Part of a small language model's weights.
Size: 15 layers, width 192, MLP 1152 ReLU, vocabulary 4096, 9.78M parameters.
Architecture: LayerNorm before each block, learned positions, biases.
MLP neurons of a small language model. Each row is named by its layer, matrix (up: input weights) and neuron, and shows model dimensions 96-191. Each number is 128 + 24 x the weight over its row's rms, rounded and kept within 0 to 255.
Before each neuron's rows, "fires after" lists the tokens most often just before its 100 highest values on Wikipedia text that the model never trained on.

fires after: " H", " one", " h", " some", " s"
L9.up652 [147 138  72 146 164 106 103 120 160 149 121 106 150 162 101 127  88 116 133 109 128 120 165 111  92 154 157 111 125 106 113  78 137 183 151 140 105 110 137 114 154 133 147  89 117 126 166 108 136 147 138 125 143 164 123 149 163 137 131 179 106 107 102  70 118 116 168 114 152 174 169 106 100 110 126 154 132 140 127 119 152 141 107  49  98 108 106 131 109 112 138 167 102 124 120 155]

fires after: " be", " was", " were", " g", " D", " d"
L8.up135 [193 139 120 138 121  97 147 158 125 128 108 140 130 127  90 134 151 124 135 111 127  98 131 133 132 134 117 143 175 128 142 105 125 128 117 120 111 133 113 107 140 127 170 127  88 157 140 112 121 131 100 146 145  87 138 171 115 106 123 137 133 136 102 112 114 139 147 165  86 186 133 125  95 161 135 131 133 116 114 121 169 138 139 153  95 110  90 126 110 149 130 146 176  98  95 119]

fires after: " of", " the", " in", " for", "ine", " from"
L5.up435 [133 115 151 136 133 119 104 139 117  80 130 162 127 126  52 133 130 116 145  72 130 146 150 143 145 122 133 127 126 101 160 173 143 113 176 113  99 115  94 172 122 122 112 153 167 135  92 143 130 114 117 133 131 140 197 149 130 132 108 164 127 153 111 143 105  80 136  46 154 138 111  82 118 115  92 103 115 146 131 150 123 151 122 136 129 101 103 139 118 155 138 129 116 149 118 116]

fires after: " and", " of", ",", " by", " with"
L8.up1071 [106 120 108 130  98 154 177 139 144 132 157 142 147  76 121 154 131 161 167 127 106 136 136 134 136 135 118 124 127 127 149 122 151  83 174  92 104 104  70 157 115  99 116 119 158 140 143 136 118 144 110 117  83 145 161 121 144 141 133 137 153  98 130 145 135  94 153  78 192 154 107 117 143 139 101 126 165 127 132 129 144 170 160 120 119 120 102 142  83 111 110 155 117 122 114 114]

fires after: " |", " l", " g", " rem", " =", " d"
L8.up717 [156 163  78 153 123  78 138 111 141 150 130 136 150 137 109  80 133 106 136 118 120  94 136 120 110 126 145 145 138 110 127 144 140 165  95  85 148 130  82 118 142 105 137 127 141 114 175 114 135  82  80 135 130 145 138 114 133 122 104 129 141 150 113  98 148 129 165 178 108 139 127 139  71 168 125 142 120 155 103 155 109 107 126 123  91 136  92 159 129 144 123  83 127 131 129 130]

fires after: ".", "\n"
L10.up1066 [177 139 111 125 105 140 100 122  95 133 116 172 178 115  65 135 114 152 158 123 125 197 139 118 155 169 113 150 104 120 122 142 136 128  96 134 143  81 103 149 146 113 134 115 131  87 127 113 129 127 102 157  92 113 154 160 152 110 126 114 146 129 129 103  93 100 133 118 138 138 102 145 155 125 140 162 130 140 116 127  98 112 137 122 130 129  88  71 115 112 146 120 104 164  83 118]

fires after: " m", " ", " (", " h", " am", "M"
L7.up796 [146 174  93 142 179  88 151 117 106 113  82 164 145 133 126 129 103 130 131 105 127 116 106 150 130 137 138 134 102 146 133 123 138 132 107 108 146 113 109 198 133 113  93  59 132  93 157 133 107 143 107  95 116 102 170 158 162 108 130 147 113 127 117  90 130 119 120 139 147 159 111 155 131 120 119 147 144 158 117 144 107 151 135 102 137 140  84 110 127 114 106 142 127 135  67 161]

fires after: " h", " F", " w", " its", " H", " L"
L7.up369 [158 131  93 147 149 115 113 101 147 153 148 119 104 129  76  65  89  89 137  82 102 124  80  84 127 134 138  82 125 128 108  81 107 114 121 162 156 126 120  79 118 103 147  77 114 127 140 141 126  92 118 116 142 126 146 150 118 168 131 161 107 132 146 137 136 131 160 146 142 145 104 111 114 156 123 145 125 117  98 114 136 118 148  62 116 139 134 146 112 138 150 144 103 114 109 130]

fires after: " |", " was", ",", " from", " of"
L5.up331 [110 131 110 120 105  97 127 143 142  93 107 137 134 143 108 134 138  94 194 122 132 107 105  97 128 129 118 138  84 151 153 157 124 116 167 140  68 123 116 148 147 119 115  81 140  83 141 123  98 106 100 158  84 176 164 139 127 121 107 116 154 124 127 140 103  58 161 115 142 172 141 123 124 142 137 126 123 151 112 124 118 157  90 138 123 125 151 157 115 154 149 116  92 132 122 109]

fires after: " in", ",", " of", "),", " to"
L7.up115 [181 140  89 121 169 115 117 119 147  85 157 161 102 155  89 140 125  41 120  84 124 114 103 145 110 139 118 109 114 156 134  99 121 114 117  99 111 111  84 128 123 127 149  90 134 141 142 149 123  98  87  95 117 143 157 145 138 124 143 116 109 112 118  77 120 101 175 129 185 129 136 130 158 143 116 112 146 158 109 146 188 170 139 129 121 128 143 134 135 116 140 132  95 123 124 116]

fires after: " of", " in", ",", " to", " for"
L10.up467 [101 109 116 129 151 142 144 152 135 101 138 129 132 126  77 165 118 110 128 111 114  94 172  88 112 138 131 135 144 142 154 121 150 147 153 121 117 121  77 133 122 120 135 132 147 125 144 134 134  93 126 131 109 141 138 122 134 119 161 123 154  92 139 117 127 125 175  73 181 160 107 137 107 114 116 111 148 112  98 126 148 164 125 140 115 141 138 138 114 187 127  99  91 140 106 134]

fires after: "\n", "."
L7.up247 [142 130 121 120 117 148 131 120 111  91 148 151 156 114 127  84 124 123 170 120 134 163 167 144 142 127 138 128 148 117 108 119 113 125  96 140 111  54 108 172 151  98 157 125 142 138 130 113 141  90 149 125 120 141 134 129 161 101 111 122 135 143 130  87 104  88 133 135 124 134 120 133 149 143 150 140 160 137  88 121 140 126 126 122 126  91 112  87 105  94 124 142 104 161  99 141]

fires after: " h", "^{", " $", " (", " 9", "."
L7.up59 [112 110 134 118 189 144 138 124 119 128 100 156 115 105 110 121  85  99 166 136 118 136 143 144 149 109 119 121 106 172 145 108 127  74 149 128 170 102 113 160 167 121 104  89 139 120 109 145 115 108 137 113 159  74 180 123 200  85 106 128 140 100 134  71 134  85 142 112 133 171 151 150 147 128 122 154 131 138 121 126 118 130 145 111 138 110 112 124 116 128 209 155 101 109 126 135]